{
  "num_hidden_layers": 12,
  "hidden_size": 512,
  "num_attention_heads": 8,
  "num_key_value_heads": 8,
  "head_dim": 64,
  "intermediate_size": 1344,
  "vocab_size": 50257,
  "hidden_act": "geglu",
  "norm": "rmsnorm",
  "norm_place": "peri",
  "norm_eps": 1e-05,
  "positions": "rope",
  "rope_theta": 28600.0,
  "rope_fraction": 0.5,
  "qk_norm": false,
  "attn_scale": 0.125,
  "bias": "none",
  "tie_word_embeddings": true,
  "parallel_block": false,
  "extras": ["capped logits"],
  "init": "uniform",
  "init_std_qkv": 0.0211,
  "init_std_o": 0.00431,
  "init_std_up": 0.0211,
  "init_std_down": 0.00431,
  "optimizer": "adamw",
  "learning_rate": 0.000824,
  "lr_mult_o": 1.18,
  "beta1": 0.9,
  "beta2": 0.98,
  "lr_head": 0.00775,
  "max_grad_norm": 1.0,
  "warmup_steps": 319,
  "schedule": "cos",
  "final_lr_fraction": 0.0,
  "batch_tokens": 65536,
  "max_seq_len": 2048,
  "doc_mask": true,
  "train_tokens": 664500000,
  "max_steps": 10140,
  "dataset": "wikipedia_en"
}
MLP neurons of a small language model. Each row is named by its layer, matrix (gate and up: input weights; down: output weights) and neuron, and shows model dimensions 400-495. Each number is 128 + 24 x the weight over its row's rms, rounded and kept within 0 to 255. Numbers have three digits each. A neuron's up and down rows have the sign that makes its largest values positive.
After each neuron's rows, "raises" lists the tokens whose logits its output raises most directly, leaving later layers aside.

L3.gate973:131129124110112115162129102115109120133143125154114144102130128114104086127115126075122158113090123135115141121151125151142112096148139126101120115142094116146170115106109143082118149146145136105128137144090131139113151124156158102142098132171119179167136141089150168120187100126147119083
L3.up973:109102148108134099197101154077125092135108162139152175150123147162142118159128135156139171075161105111099178139171123142151168106141123125224117119112147090116156116148145138137148128136106146156095117089110073119154116096118139125133094129126148153104125097176131123142144128157139126135
L3.down973:119156104144095142139156078128105171151143157136111154105145125114139116109096127085122127127104086128098124090169117094150124124151156135084095068110098125139155103110142149104105158151142164108147153147128126154105164119134126120128075135151106161145149151085135164150180109135151126126
raises: "th", "ries", "ten", " sqmi", "more"

L5.gate649:166127110115146093117109126137118136096118128094151172122120106173160151179133132075108135105128110146101153116122162125135103098126112112135156134167134123131149169159162118107138105130121144053084125148153098115124124084142155129097149138088163129135143127171107132148084123118100174139
L5.up649:129140149160116152148176127111096117121153081131121115158127112122136119138115096132128153164116098161153115156114130063104116158147118128159142097109122135100121134111149085125144113134127134151067112091135144085125151087092132125165159126134162126094165145133125163148121124174165126143
L5.down649:113137132177101141136175156101127110106131118151102076126142130120118125139128130123140127124139134158131114139125135081103132145178138135150110093137116093093141127129138110130113108124121145130023132142171133082133123030137108123131124113127108131103110134110130155133146102127150148141
raises: " latter", " same", " whole", " entire", "atre"

L5.gate1072:115153124121111122168112098110140157177152138123143118105136111109167125128160144086152148110105118114136089122156145142108128121120151134118134148124137091128111106091136181160163154101106092117127133132141068115112097131167151140097130125123074114123089137129111133138188168130145130144
L5.up1072:104129153187074121086117140131111100109109140114125107164121121124129130104130161120165104076140094089119150125152137125104126127138102117112122114132136109091149118131081171123110130134122130129157125116169125125133135111093143168133114092111148151110084132165145142147173140117189140114
L5.down1072:142109128113106105102111143169120098094178118133117119129145142103143126120155138115149111091148096145095164104157126125132103119096129150117129168061138133145142124171092171142130094117142116101122137123174093108114134151103118188117128130090138140075078135143098135146159092126134123073
raises: " greater", " younger", " larger", " older", " more"

L7.gate1316:091145122082170170103133150127107130135141086133160164143158106146147092132157108127151126118105141135107166121129127167117158131150126121151109072136150103110123115042119168100103100147125140104135144160118143090106110093139153123113120151141076123121101153100151113120126134111102130130
L7.up1316:078113212134152137131150082140115113139144115147112118141130159115112125137103173168151103116153090123056132121102134124125136131141117161138162128143192123142131166099171141165119169138080117168139168161135154126133115120101120111155152124129140087125137143126158158104111152094120095146
L7.down1316:152099113083132119139154145135130153133087126191120158124154104130134126102111127105131148135116162102092088119088141131108107122108162155128120083126132124107167175087118094101104108167127141098111117134099117099191125117138155139135139106128116101159126115123128136153136148116091130137
raises: " Municipality", " municipality", " Town", " Diocese", " City"

L7.gate1079:100130113110096123095167152120137093084095153114138123117137088136090144160163086085113175138161102123169124126150122143139136092175124120109146156186122081166113141132136147106153105141112171111131125156151126106128088117082108107112129179144075159100148116132093147123150099130131155100
L7.up1079:132118084097130128105169147152070139109111093164142106129145155100091128159122142103157116104132147112134105114138117153120151093108165112113146128149092151198099093157106087124166127139110100120148101118114130143184123118142122155107122152147107125107158111122100113107155097139142132135
L7.down1079:127156137093109121076116130150109139098155093109156140180118135138136122145127144136159105084170112105128123102155095208138136135153158184117140114175129094128107095100130165148126123139102153132136108158052104124123121178098094100133151165134122129121151102131140107105095100126124144149
raises: " least", "-risk", " risk", " age", " first"

L9.gate940:154148160136123129099156161128167103138188127094125116103155122119154201126103118113149114108139140107135148123166132117124097079152118077086107152155108152192126135117122104145113135135134128145117127141150117112156125178131091100121151186161109111115120157144114090127108116085118119132
L9.up940:079134149105136164112114150117116121126121135125125147127177122126148075099094115140132138140189168113117112111126106140090125138132093099112092128099081105146142112099166135131145112143099110100118082136111118134110118128123122099088095102120091142098150072151164155085111065146105074143
L9.down940:157136118156139142159169073129139142101124115123138133144101144090162151123132119120162127102119143100113115139159115152159136116116132153108108123129134150107068147140137122132135156119092122142113166124156159101125132147125138111115141154093118157159108146166137126143111155111145159143
raises: " \"", " “", " '", " ‘", " listing"

L9.gate984:129112149135115168130071115096110110154137123090108115109084074118140131115099108146157124087130128135086096111074151126165136083159110130116150151157120101155144094117150133110093126134120122115136100124130140147107079118144121149132142141144090141128112143152143114149131155167129095149
L9.up984:123135157168125130086143145104136097124121081112127129121154096090119134144140142107144085110100127126145145127145167136124126163165134122124104162157108109139120156146125147140134152140131115133104104117120118130146125193120147124131124127101108159128080137159128134122157133135124122129
L9.down984:116129153136064120113110145077159134139082102121075101149131145140110141085094115137115121135098108173137085136142107150146098125133091112117107148157135087143166127166179136106114111165131142116089110137144120122076114143122129131115120139153158121164104122124118130128146132163124123123
raises: " it", " off", " them", " out", "ged"

L5.gate541:153134154120161122159109108113148160086096173131109132156101155119143127112138100151129110148127157137156145140147158123122128136125143119142145112113119086123124138097141109111146130164137111152191076114151134132128123143128165157136104129115115146136136151151088101162090144160126146172
L5.up541:125131117131113112155114075103110079102130108136157135116110157130129099143143158186146180118152128143143112119105108128120106086144126173079110121142093107136140089136140126090152122171149156120125102144145145093128189129131160113114108133096128091108182146141138139129116145129128144125
L5.down541:139181106078152110164126140125163166122078132149127090146090152094159090123114135139135148117140145136145119140098062118135101159148111175124113117113113133078143120110132139111147121103157113154160088104135145112143127164143152186151122126134161140153156166093124119148071129141153131197
raises: " being", " having", " serving", " going", " receiving"

L9.gate349:125106165132153137092130160124174121133192132132129099111106142095128142150131119151113126113138123123087149099079137147142116199170114124148135137175151141127110148113168102154109133121171171122153108126141120115105089120111135132126080110092159140144126096124114150124123162133120163127
L9.up349:151087130129139157118158125123137110114128139114101129092152142140085130159116136135097129122091135134133139111102169165149092136124185143128097126144149146124118157113115116137124133126112143103144129144153118123126112151113115112187153165115157143112130134159149116119116134129152138122
L9.down349:097140137130108141105100116149122165101143143119199127078147114143150129088146112103088137113113094149149113124144107138142146095112102141132158161147134140132122126149151097111120097121126133134165104114110133165159132140147128076138121160144128155142146113090199141121159123147113116162
raises: ",", " and", ".\n\n", " who", ".\n"

L9.gate1235:091133102072096124080123090124113132096156180118132120107075116113098151106161140120181144167141131114140113127104138148127144166138123088103092123162122136083154131187116183115169138117094114127117128075162136042137088121118104166124116133116115135127162143131113121139104159162122094085
L9.up1235:135131132159134132156129190150146135092100116093130083142154102122119102125138112087118091086148137123132175120151138167067111133117144102158140140102149100129155172120123120160140089089124132125105162138131113135125073175153163146097162077120149139143118134147158168098147095169165111106
L9.down1235:080098104111065062139146121110144132114135111113146123120112147128151132158154094132147156151107156138119103092101166098153096150139121145164128112140189079125110124184151109106123149115121132110111130102109121113118133159128118143134142099109121104119188151126084063120080132164087151120
raises: " to", " instead", " them", " either", " it"

L9.gate779:158168193154123128127113128102119137138148126084125153136113146165098109126136130111153129105087116135088129160139176097126115142184128057115161087174142110129148090117096112102100095116137123122124087145089132106126124140116143121104107176114117089124116098159144128143143115134121123132
L9.up779:146142167129131139107085130133123154082129145121105113168097114125086133111123118078117135142165164198092090088127143154128118109035119091114155141144101127139116113131121133138109108117111140132127142153150088151120085134099128093089164119132147104114132087140168154103171117114087135123
L9.down779:136145142136096125140092122098125145187083123092140138153138107145142152109133140120149130084098110137104119139165144150140071168110133130145176149158086090121182122146108085137106095128129147132115125123108127120138125173119125144131122134127133139141100109166122100094161141097126123160
raises: ".,", ".;", ".", ".A", ".S"

L9.gate458:117124140122071108200131148117112149162164134107087134127149125136110153172139122168092096089153108080132153148151153104156101089122164145113140114107088126124115094130123152118092122084138140114151126172129107152134094100124099124116126139093112118173139139144144113093178092131122111115
L9.up458:149183122110128087107166160160155148150142098118143097089152126125105169136143128126121110074141115129139125128145128089159159148159096119105131103136122146115092153100137129120101118114121137132180131131081094179160149150122122128120122140109099150144070206141112145124147149139126082182
L9.down458:153173118116168146150121095122129166098158117136156113109115159157158144143144076130095146143108124148122105139139133185147163094136115123120158133187096111127147128155146105116130123119084089142130078104122138147133162108108164088127141145111129184130134153170160110161111126159117128167
raises: " \"", " (\"", " (", " “", " ‘"